Part of a small language model's weights.
Architecture: LayerNorm before each block, no position embeddings, biases, untied embeddings, ALiBi.
Training: a variant of Adam for these matrices, 368M tokens, 11234 steps.
MLP neurons of a small language model. Each row is named by its layer, matrix (up: input weights) and neuron, and shows model dimensions 16-207. Each number is 128 + 24 x the weight over its row's rms, rounded and kept within 0 to 255. Numbers have three digits each.
A block is one neuron, or neurons of one layer that tend to fire together. After each block is what it responds to, as a language model described it from the Wikipedia text at the highest values.

L2.up111:041120151120137103171089095135159127137185131104131122113110110096110116121130137116115116132152142108142144133117152143132142122117152125169113124116179084131137122110138091104145158140147129124096111145127166113161132122127117139117138137141135128118119084086123122098123146150142114165113126115131168106125175111146107109147118092122162071134149109128154067154132128137106152124111117109125130113167082145139151161124087130124089124118158111112119135125137115143134148160079114151137104124175119123115143103120141137160185103113120125099170094121116119119154210138156112105
L2.up514:110121166122108094131099104169106163112107156155130173124089121120142155155135129097108158117142117118156127114135146140132093147074093153111104113093160138145126147157131105119152101159115118106109091126124130098144153122143157160104140122151144123149117089107135102113187175154143146169144128135113166093126188115148084170118077093187181144073152124142139114111112098105127157120130127134095125117101125159156138122098109114135103132114132133133156122126140141124107118161100100156121113124143121108150145109135156170176166129142105111153147123117110094137121182124143148135
Description: Second word piece

L5.up186:127138132117155129147164098158156151105115097176117135130074160141102131161158127130096134111132119113131108132152088131125134156113120167165147077120169125172122122135116145148096088134135093094136140139146151126167152151103127126119083134153122122140098156105129091134156156123112130140073136100156140135090137125099096125135136101146167112110075173127167146122130148113117128174120115122125121124085160169117122155118076106108116094158131103115098108118127099134159113146110163143108133110136089152139105128114114151158121095129103120185120089111122090149134136091132131123
L5.up275:131133146148099124182148153192146137099144118118146138177115132117114167097162135105110126047090111139155149105121133137150102117107139111152142100122124110132099118150118132127123137131108124079148116080150125076161131105087139106153137143120135096117147123140120177135175183107142152114131116105133162168107162119130132112121127121144121125110134115151131131108126122098095123111102108114121106127128101110138138171076090141161141136185106074093104117149137099142130162131126187096091147140189105135112110147123122116139151112120119128165127122162136102158131161130136096124
L5.up309:148129143093126124132135106134121148113148133123111175131098120125155129141173150135119120092116154150110125135110118124113099134099134139128128127090158073067131096197122175125137126137110077112074069095124138135113111114137148116072098113153118141090134150093130131125145155126142101184160124149122158160103141139147130151150162116143130135142118145143134132144077136165098128118112138100136164127117105156142155139135116130145144092089137123126093130100134127117117129121127099165132117133161121182144162106127197098101161107118099137156126103125127140147107186096129099128
L5.up366:114122130159133088143107143166124121136167133164142083124116146107128157103118100111125122162145164099146094126168107130127166123103131147101126101114158130116119135158103162132086099122131076136124141135137167118116121200097104148116122094141141191124137130081152113116140127103146123127118092130121119139115148111154069125107158103197130134146107149120134076143129131095122120184127143085106104114145166147116183147147134118108153123176131111157096150141129123131116090141139168116171127122163106112166104118152106130137147121106106096149173096158120116114153164154137127131
L5.up400:139125127145099132136133181130169135091166148171129150109136127108110146118159139160124174111107106104163061160141154138133075123099126123143110142135153088096121096105131176172125113139206122165105116131123138126193123121159127102099088112162111130175063147118129105111105153130111132112113113112138111116109115152112092130130098119162136131152096107141150115132127135150137113129111110121109137118185152134111166143111139135128084134155121106140122108148144119117135145175110118135078113166141131071104135105115135140172139151108147139133141092105109131156120134150102127126
L5.up461:162095153106114126173115113128083157103134128083099148108122164094120161110127120116109042113095158105165170142122132165170155129083094116127157090077147121151096080149124138157128136130140184096132136142107166122146116164138162201131083112135125172128139113149152103125128150132124127129101131126109163119141124162174123140152131102131156124106104126151125177109141114117137127156113115098120125117113112124110109140148119129150106130137100104095091080134115124158158150145098153111124140112156115143125103087164146146149110108141151134158132114136121121171095131131111104126
L5.up476:159118154137132101156082090123124119117163205097125121122117127110129174148110122152114143104169100136098092136117145147127146133096149108106124151109137108111129155185114118090129146131155076135066155136130149091129144109138108114067116122149139146099125140132124109149139186159117135115121130146111141125114131123140096118155100163141139167157103088108149102109123124113109135119095128133195178106097116148130158130129122133127149147127126100061117116124142128103182162141134147135149125128148104095104112085120155119114119108170106123163130096133126093130107168121156062110
L5.up772:119149142128165102149125138155174162105175098142105139115078132095155117108133139088120187112127144117121130111095112141137109146083125175151157094112156124136121107159087127157153061126117141074100094161175150129097140137088144123079079135124136168141134129135151125158148170124129123114103126088121167162122166093122116130143109095157138118102093111090134112112092153091149087162124112153097150121140106152143154117138111117095132148140177143127128135106094145127129132150146112154113135163144124123155115104123143126132158126134142116137138117145135086130104166069126114136
Description: Mid-word piece after b

L8.up4:085099078125137145166120111160087084128109169104163151121095124160109078158151132108130121136133153107123159116132108142141110170116116158139083091115128105085142096137106135109115114096144077138114125109149145142139143144113109114137119128123145122122104150097122128122123113100126156113110099124115134179153138154160155146088146086142139187123154115128150101172140118170128129110087113114141156165110119107127104185167129120122159133144157142143083128138159084141161125127102112144134114149142137131133136122121104128131136190104143160136091118117142158060131147073098137122
L8.up46:122126097125138082145088152128106127146133159099149144141094176151121122113090132132114128152156170116102167125142126165168120126100097109102099109136126134096138068156152142083139108139103099159145101141125125130146154161123115116147098109144147135108154119111125106109138126097119159155121097109099129108145085107133084142103140152143120192164160145097104143174136123142087100125111131106146154148146125046060129159165108118127172148151125146112052096110173097134117118112115103141158122145163121096161119128097083147116149142116102142127106150154122130102150094125138156141
L8.up421:128142142103126106126104136099102116103147159151179139117082127137141117123125166158119120094111148128130208169147176121148124151103117127108126185147141135153140114140128112148117139172132158097156133162114139153111141107121153110156134139142084138129134137131142102127121143127170106087110113122116134179113142124095120181122147147119135101136158112119129147162113142142100101112156156095142165140135150090094168147174127072147144128113146143145109116067133134155117098109120119179161121102109155122091097124093086136158124118123104151133059133159128119130164102104092069141
L8.up793:146154073136122145166094159143115151132142145173105145118160102143160141106097129139161100125149144126108120150148152122148151159128131196113124158106129118121168091158094151145139097090109143150123086168136119106164117109106122097127112116122121104103138151156140077142153130114122139146124126112106135179093123124143108105101112116166151139171142143126102161181125093177135097110097115106124122164133135118122115161158108074098108123101118141143127116094140099168109114056116107096150119140142118156142143110105127120175132114108087176133119154099113146080101107124087138131
Description: Year final digits

L5.up7:089165103095143133161096146137156131126116145132112120154122119127115115092112143095124130124106139174146106158144143128159141187067145187123148143128151154126122157110117133117120111059124141096140112130162148127093109121128105134111148148155145119111147165133167127121095129067112111099170101097133094159139161104127141126102129127184123168121151136122107141105146122096131089138120146108109129166168146118117139139208104090105117118100101120142149162066053127118131111109129147121154107110135154138160122089132137128158154184140083115144136142148101135136146103112099122113
L5.up48:101127149107127131113140126144083099141111131158091070136161186118118134107097160109148106123134130134093140163114112132129134122102117162101115142123119169167099153179100108136117114080120090158120090112180155121149094111124134067153114146140105089159086140124122135094115134104120095148108128140129147154132150113133097179154143191171123084154129134131131158111136173182155154133164135127119110147183107071117110125154127065112124135109158131099138124152132145166131125119123167134131150106142148148149113154115105144156105161109150133123105155153083118117143134158078136136
L5.up169:110163134098117110102121162147147118107123124126151122123114142136151125099137164069132106125114123165135117122137162123138080135105142147139101158143105113096140143080096152127113092110102187157175113114174128118116096158100154114122097119138134138162104117153148132131120129112125158117147130120120106111119119150143129134078125139130097126110123124121132143136099150126084122191175124115111160186175116093084140136113139106103143124140112097115151159115092114179116091075098094103197144110143137185119119130158139138141124145115102133108123150126117156125084107132072099133
L5.up277:112156098138143122137146151129133123135104123130145094114140125115122144085106115109114158121149152176117104126124126121172150150073134154120124130129157096144119144092128113100106150049125140144185104134143159084141127194113092108136126171151152113160134120133128158114078142122116108098158097162114089127146171151123110119129145136187127111108140148118099140098143107126155131113163141097134133133153174111099121119137103083124124128125127118158152124081092106161117136092128149099142109119136161145178146076131139113156132127137119121100174133157114111118102114151151156137
L5.up689:119156116097132153133137161149121105117118147156108086108120119123129174103128105088105132144120109138128075154150145138140086146109158191124115125127124139141155199125118175111063134039106109102157086149113135124133127157158084084124136129132127136135112106090138142116106138092125126073165149135067101183157145175152122102113118124151087113156127155121124135108082121139140119132188159117111098146110133136107144115119108088151123127100128126114150121108100094120133130151145120124124124179127181138140153128101166109142088129167142156121104150119119123125116131138135151121
L5.up754:155130106117085133129127146174135134121119109132144094083129138142159122150110128134130118117111143135149120141132116142125118106124141161099096124153111149140124125104094138131109115056044127160128122123107086148142115175097131111160134152131113136152093137097139143125091142154152093148183122160117185144111165161143109137130121112166157096135115128147068127126161162120139151163204121122119145168132149100092175126105111099104127140132128117133124112096111134141137117088146154090132117141131165164142123119115108143163129152160143150095122124134113127131128141152156145121
L5.up764:124165144121174116156139136170148164101101152144152125176121140157183118090125122079132144117140135134119132115141138137147114170085145140146145095140152124128123123107129161150138101093082104105141121118127122113105124159123121111103118111147161115170118142120118148112107154125109118095127130151114097122096117130088106139088138137142092099135162166140160136073106143100151124176165113124155163186171155133163136125161128103083085127125097113135155170104112138138117111098117139123126116120146094146162153116144140143170159160180108114106140156106090130115120098148051080117
L5.up828:099186116108141144161140148145118110108107145121164091133155098124114117141123115085133150094119161136115107121134127134143117168105155170138144108147121150081135161131092162141115100074114126121164118152150130083121147130102085122094117128132127127075122096156154115099125140055124120122113127146089112188137132111126121119096123123173125157133159150079162114138120141138139150127134137100126161137125128124149166122167100122153082112110110133099133107124083092129120149111133173119171146137142151131207173105133161118179125163118110149125102142149128089118147111131106149129
Description: Full date, before year

L2.up186:110200091111131139144097176100144082127139129155138133101145113143134114098102179138129142123083141143117119162126152122132107134095110123119104117131130153139140116118104142092154094095082109116113128146138145123141120160076105112147132142148144109110089111100154109128113126122116147160149093122113125138134175177154108123097134126144159154160146171091126091125162131122138103123130152086147158156112148085104120131163108121084113180144124134130129116103099109137117101134116172094139124138141155123195120134156129112150164142119102136128141148151079161130181135135113139131
L2.up292:094174108129135153139134173139146119123119117155156100121137121165154145086098159075135170134124130146142091122147138126129106136043163165106106174140150127136133196104107140111094103077091133135124098117145139113158106159082110055116140151131127144137092125080139149126111134105144143133131116157115131163138194132149090128098156150171121105103148165118141092110117134154118155130160136117145154173152124151128113117145144095131094136103110123144151148076086089138114118103127164100138148117139149114133137120116146130163116153129108128104102142131096113175151126121130133131
Description: Space before year numbers

L5.up126:119139138141117140133145119148126129108113120148114095094170115122145110130147114097131150120133105097147129135098116150123147129135144086135108118123152123131152157109108149115106098096138085098140114178137088139103120146094111147094101121130175096114124109129108112102134141109158095176124131114131113120113106093102166128087132160186138125156133156196138146068168094079164127132132128124109120164117173134143127127119149103100130145189130122109184169158116159157124120129130146132127097122109093097130151135126131173100122143133058102110126168113093154133118119137116157143
L5.up281:160118111121141099123118128121107135119091108090142132124109106127085100138127129128127107188109115098119158134135100134153100142129122133164123131122174150140149117103105117125134133125141129095121171183117112142114123138105107147116126105127168175092158115110134131119121164123177128158144111068110163142099168082117102080122090107124160125123144132137102105138125126116118115180157182098093132122157168140113126106160128128089095102168176118169136104072113116131131103089191151157100092128125159150142129090114128176145128132121135133128130135150124116108143130132117092135
L5.up391:126112135162156121168136140128121090123116150133126122133178130110123114135162105076130139116072130143116133134163101133116118145120135106114120096110145063100154129141129096136139100108153088104144150160162146102175115143134112162117099112131137110103123113097116177111127122117154114122120115136109178116085140096082109127119146097138178098149130103125161157108158130149153150134156117174131135156160165139152153118103117118109105102194158120131143160127108118151167122139158109119069121172134090113140129148077127189126128128136128132146166086153094107153167130123142144089
L5.up424:183149109180116116111170138120133138115133155142153108125106133114130103202149106148092142163173087116121112144118102120128132137130139103129140106130124098114127148130109126151056113124176187152113136105154116143141132156116126129135113153116154123134141092109093130105122132138154091145107118141132167172141101093100122168124099148160121111155086104143105141115102132145141117136163129139135137141109140145160166143131123102102142118107137089167122129179158129177152158145135134152125152131113106110122107154143116162090107171126099125124108077089117123080087122122132127081
L5.up426:115140109131138126147136115122107103126133129103114123123168148117124118155168154133149146109113149143128106185127115138156139117093117087083101115127175135111173151146107108159119119110129073132153113160112149089145157145119082114114131094118166128121160066099160095129106150133122100148137126136123144140121168137103083130130130070150215086118175115179162132148122144132135117130140181107161126141133163150155138098092075116089156145119132158128141152132125148150117141118139155103096152136133118101142152103072136166123138119124125114076156101155128116123142155108118127087
L5.up596:162146134116079105110138104082166076128125146135118086138156143089138139149141126114121165164133133120095115115138131132156108152131180098080094142173132143059142134174137109099146114112134094121139104180124121086134141098132084144201098128118156136093121138147118159092126113154155121123120078164136153121134119138127113156124141127107158123150117101159111141124137135115123147137171136157148141181063170159125144121106129092102146129123128135131145107110104141138143148124182095149121103111114139114141127135097094155101127106150143126144104104134138104169096143144145118093
L5.up751:083114142179146128133129159153139110125146120114118140116087154090134103125118141138133173163112082120121130106092085138121157163101126111124138109111172115098131171147119179134145120122121096122145114141134128088187117164094098156108097115149131116111095146112102110084093143151135165186138145146132102109116160142129133119134106089113158092135146135125072139097136131114160112119168195109151154166131168159107111097114131145123120167145143145136154163096105114133119157148120159139119105109117176104145109112118095154147121149096100125135140123138097139122077166146119115083
L5.up810:123160100196126127175169144131135088120110135132109102125133167078142127167135081118114101123135135140103145151141118137117116158133139167141113087129209054083103121103135127179123159130144153133130110120171128113131110166098128164129124140138110104103117120130106110120124134112154123101123111103121110156125128119118135159104095143135123133146133100122112144108171103101164129102141152160125166125163153107107151161122130118156131114190165111148130137157123100107138139139122161173108124127142074150123125170123129120150142122134158152137077109136111071155113124125116143141
Description: Mid-name pieces, table blanks

L8.up210:131135134125133142117064174098112136141158155102148145155124126123131137130139128110088149171129111142118101176136212151145115132120120151113098184093123098098124135132173120096132128123115130156074141136114103102137124119126139120132123147109150129143109099136155117133126156155141211099115134119130142111070108159131131171171109103117162169148094138163171109112136118147132143143107134121122100138109132146085163169117099132128113107123099133094123140125147144114133157133132111091094105142115148114153120107183103103107137134127147123175089115127141102123122142143102134103
L8.up277:109107121101115121179120125086089135131133187140119126106148130143140144177123119168085083093081166113168131124103196174128153149149117098119137125132118100131120112111168162119104147143148145160125111088119141124121140134090126151137119114129170188137093124079124171146137173104144147102131143103102158124099135137162108161137149108104108169090141111130100129130143084139122131157138091165185111124177154152160141096101119114156125132167106115102069135120154137126131153149140123114158110155109105121113107103151115117107109105135105128188140133120159117133141187121097106127
L8.up399:165141120107169151139079126128091142125129148094158129087112167107116132118123115125101093124170110096125108152164136152163106151105155123136094114123138090128098095158151144132157103124138152176085107103118120089107100124128162105153124151129138167164112148125168165134128128158125137143109108140112154123116100148121114133163150079107090136125129142156126112128163130122106119159134162172154139139127141131112113159139106130129091073124108162075114097120115129151145141140086086151138115106134127112119080118108158124117082094136106136111133078095141089133105174109145113164
L8.up809:114100153105138111186089109104119157120165119115140139117128166164142125120140150081124088113123134116139095107095157130113130143094141128111099153117156116106120103157108138130104103117153127154122155122142138099124134106108116149121169200116131167119124156164110133103129211133129127128120129152131110117102063083181136182139156120151098117162111112135137115102129143116087102125122154116116149102101113118131106169125129140137108103137129104095138080107147130153130135126145131134163149165154120137130149119146119110106166113140137156117088104120160076130161203125080130132
Description: Mid-word fragments

L2.up162:118157129158123139128145112133142120120109130076139119127090100141152107121128189133149096140086131175155144130121152118124120124135143187144099184147149148128129107112118146114145144138132160144162096137152138140152108120109142093156148101166132112134129131156143131099115109097130157079133102125120095102102110101134136157056114113138110121132113068085119129148167114157074094152161152134127188183143124133096131173186123133109131099142150101151165165115143165160155110107113124115152122109101155132094130137119146140117126149118121162103106130106118175100119100078135112103
L2.up474:134173131111138142133120120112156110105095140121124121124128116131127104079133163106133168090084157173166125112116150117130142131118148129180087136082173155183137149099123114159110137135094098139136125116148107137099118144094114108164125121176119101119159160158125117136117117129152124141137099123146094129126092117122106170066142087107121149137180132109141158139111121148093113126131128115148167187152156092103099165128156128097124136145111142119144177103090142143153117060144117138092153112143120155128100155113119166148140151097078166110152153132094147142138106125093087127
Description: Time expressions and year markers

L5.up28:140151129112146126172088158117128107131148143111148153156116123132129120114096148132138107117126139136137117124132151117136086140090167146083154135088166093127138097131123125142144160114154093112122112100160180160129124119077090114096102155141135110154132140140153085131135139134111110103114098118138128159144152146111102188109167103104141137139148139081094159163118157124137073152118086107141134112153093069069160160128145122145099122106120134148121127127116123108127080114156173124121152156131196178132077130129122146157184137110102129142135100137116171140133121147108119133
L5.up74:174126155087151117179081147120122141154137110081137163134150110151126130113108155112133095114099115152140126143126111151139111156079085102153111119133135126143119095092112129116168143099143110144112122110137162143133141130165177089114097125139162081099138134148142084095153153139130160114125127174109133158138159124130103122133140093141143154131134168118110137149108125103093126159124087113123145103143170105160153131100109113119116078112157148137109109093114133127136134104125150119121121137168137153162141138121111137162139165136099099165099107171122122154171126134116111110
L5.up100:111135127142164123128161099128150089123112136135137107133097156093117099094133108127139100078131108137130136144159123144110121171082154171121156101119180097093129149113120128126150170139134094142126160102158156077114076152088099147120108154143146131111129188124116134126104154128116149130088153153106149141132127103103149149102118105133096124158139138099075134123132123152135132112111130102118142136144125111146143139192106104119110128152189157146104117081092147126119144116137151178089114157179156141124151102159118101132095151142102148115102142160116108173142112116086140138
L5.up251:178134139091169119172102120109129119148175159130115128143106184121091112102119107114111127111152133146145110128104096142145098146097149124144122126139098127138118107117122092104103155120129086134158159053110138068106142122127135143143116152142126143132155149181129135119112134106143113144119111123120115209133145144096097158140110119129178156134140134122091155136081111124134074113132080080133144139155157094091144121096095107134142136150077132137134105094149153113156164130154122137128141149118146167127131133150129163116188163145086132126146126132093155136148121119113128140
L5.up295:083178105105150118200100129105138136131112099137109071152100157085146122125103122134144144068129174137128125159145164142139143123094136159123128136117136116058143107144114150142103150133137121168138095145098127094100150133134111130105125127126115124089081150139127103105132137133141130094074135108131169152141142155129120156097128126136197123110144146130089138179103162150088144124130162142133085136154170083104115125135126135167119137104151151116142106123107127127120120141167112152149143157163115132098130146149105106144148127137149132112071121087139130128166093140094151144
L5.up380:100163130107193108174121153134157093136114122141129141161083176097125151103110118117146129113167130138124144165127127136125112133080108166136144147111183118084115107109120129094128131135114090141117161116136133120122095133098116128147105196135160128105135088148134060110123142121121137073131128120117109166107132119132097125113118116146118141186157149116097170136109117096116097143122102085129117150175102083093138139171104103141126111169134140136096128099123150129130126127109138138096133141128152142115112127134102135125149167126079136101070181146102183142131088111093124138
L5.up562:126136130111188139179095128092112107124144142131122111165113118088137134087080138133124149077128168127162145139137140133119129170117152143130151159094182123091130107089143118107143152118132121135099167167100136106130120151109158109145119138115131106114129128133121095120174147152129132100077108131108150150095125088144115134100124129124161142145170134060069142169121092119093118120106088118117161142168128114122157143168125135174118123142131173150087095105123117113129152119121109160134154110154105114151123093126089128179158163091135128160097136124130088147171091079124142159
L5.up825:156110134101151125179131111132090128111129156116149113115140124115132131125113106128147133081142155109135140143115143142128118151039100168124152164119134152071139104102096108116120139122096110135139119145136132121156139132113164100131130127146093120115130137156141087091131125116141127123073129160113134180116162112122142107128122152152152137108128129110087117137131192105128146141130076094142168153129137064109149141125133112122101128105139143149138092131130156104122120106126189157132154128118121141148101118121127104190157178120107111133071136131129114131172083169106130144
Description: Table first-cell separator

L8.up100:115135101174125119102106083143143116159126142109143133134165146161151135128134138171137137103152143117101151070132115140147129154112151153106148150115135089092147149145176142141107105144131099156099158133132156135143157144138159138140124155131132120084105150104132148112120152170185156097108124121068173105143097081143127095091084112129155116100097152118141121126135106116103125158140113159137117144137135150090117134116148111116077160119121080119163154116147124155098137087112140089152109154159100142172150075112142150165131118186092131118118120104156152099113119145112105091
L8.up123:164148131126118104125132145133149154137103136175119147117149144134195162150132108160129132107150138132083133117138134110171169141105140158115099107176172116118185146116099140125131159088091088109191127126129081123155113128131131141153116129138123122141087104149119150108122130142146175117106089137112116112097107122144131177091093081109137113151144157154144129112130116132113171160139152136133125133169117119080190117166090096135116175118074087154152165137150121132142122094085153100152133143143112111160100138106167087093125121150131109115122161129079162071117121143117103122
L8.up188:114165163100104089137112169154104111120108165160132144120143117151112114147137155111142142108117133149131167097133111137135133149066122149147078147130146098126144135154158128148135079120151128173128166111130141127106143161110137125139098177127136103081139148161146160088140153088171138115092099125098161138092140114121135117124100143119128105146117147145180146117118118157108155149132115154153109121166137119145145133138112131104098113166152156125121146125127107120189094121146148070119133150118098148175115079105118127133102127167139148122118119120105145066128139088169128143
L8.up451:095149149098111111144111131096171126103162133136109128130118122137186155153137125087149158094087120121136120144154179115152177121116159098112148163107154107134123167118135142135112123187173134114131140104118122136128126157102150134123115145107137118079123128132127124101103163127189145134120072130114142189125116117149155145104089119131152133133129168141109099098132119140100167112103101137128111177128091155141150137141114078158118138125106121092138121123141126114142118123110131110125136109136116151152129084110198165076165107138138136146116129149103135126110081095115110064
Description: Foreign-word fragments

L2.up507:138148084171121150136139107097077068144127124119173111120159112105141130118125091120102111104154123118142106103106126131113124146070122140129124123138111148166147126123116084151114128104107143132127120116147168082157139165122131138154136166110147125120078144077123177113093139122139130160151121127119151156136152170132120115126173119146125082100124131129079083106107173140157153111134069157170141150185119139124115124101101135157069146105148145101105115121132108105125154134150183117089145145146157139136113140117131152114137170155115128087137112118131110133139166142148177127
L2.up551:149140087105156132131118124112093083161124115150165124117160171112146153119105108110135143104161160120132111129107112133130108147050141168119088168120131151136151069178143113122138121122108179193109125070117135125164136197134117129109125160113134128140090148079134153144104156122100098152102107130079177160118144149159094143120138116152171114130159129122105111106122152146128131138110117125148140158133104086150113129121132133128132168111116153139126140132111102129132135138105147140132123116150175111156087129103120129134133175153089124082115132119107115125137131131130161132
Description: Year/number-leading space

L8.up535:137147160122145119167108115145116162102107139110128111151152135131115159110108176109122094128143136157158150150085114103132146096087141129095116160102097136138119121136062175179105127123103115140170120142186099116115140111100113179111133113146112135123160083141155112127115139133111089126168096120135154150076119142145065153091127158142147119132138143139153136112189167152153171139131201131136146129152113134111137161089134088130125153106144121125147114094134097105087147097117157160105112153133149137125145147095104143146109144138133136088121129123099100086106144118106075134
L8.up788:131092132156149085128107163131165113139104090159125112154148117142145093110108146122102164098113115104109113136148138132120106153072124135122105147153092131154145168133131072171102117103139127166159151092139107133126103122162162146108099132132129119129089101139115177073096137116124155146142128121102130100136164115148134123131103153140165104116113163155122161137127134101113155140175105128134124168122113144116165111117110119142113124153114124114149128113183101152137146148136112135103112150140110177175153139153125108127152154146082142120093154146064143123093173137118098127
L8.up829:115166150140123105145146147147169166066121135132192153160112141141141133131101121124126119121147148145127141088123166135150089134135143144136126166135104141092120107118117126176130108104105187168173162096116106088163096172112143122136138123138116155153115112120147116105156131084156128105118108140117126113101110139151130129078110099149111101107128156121133150093126157115122143157156120127119169114132088114123137185151123118108135140170093091141127131114101122131122145088131138106130111099136160136121133160139090121151082166157114141119127135109130085114123106133113130134
L8.up834:089157171128142106140116165102193106093132131134146135109107140153099121157097124119144126126148107134134085127125132125129109125098163112116162149172143127110148172136113102129094090107100089143148141122169109104127073132106108075191163139167137191148115094148131130104100149113139097101132103141117139135132154144119144143116108161163103136120147115157138153105157187102124140181136152129143185123142132123128113112174112083113159120162097127114164120127082127118113119124164155151128125123150154090142139116126124108117147132095127133135081145135104114160148095122152098149
Description: Month before year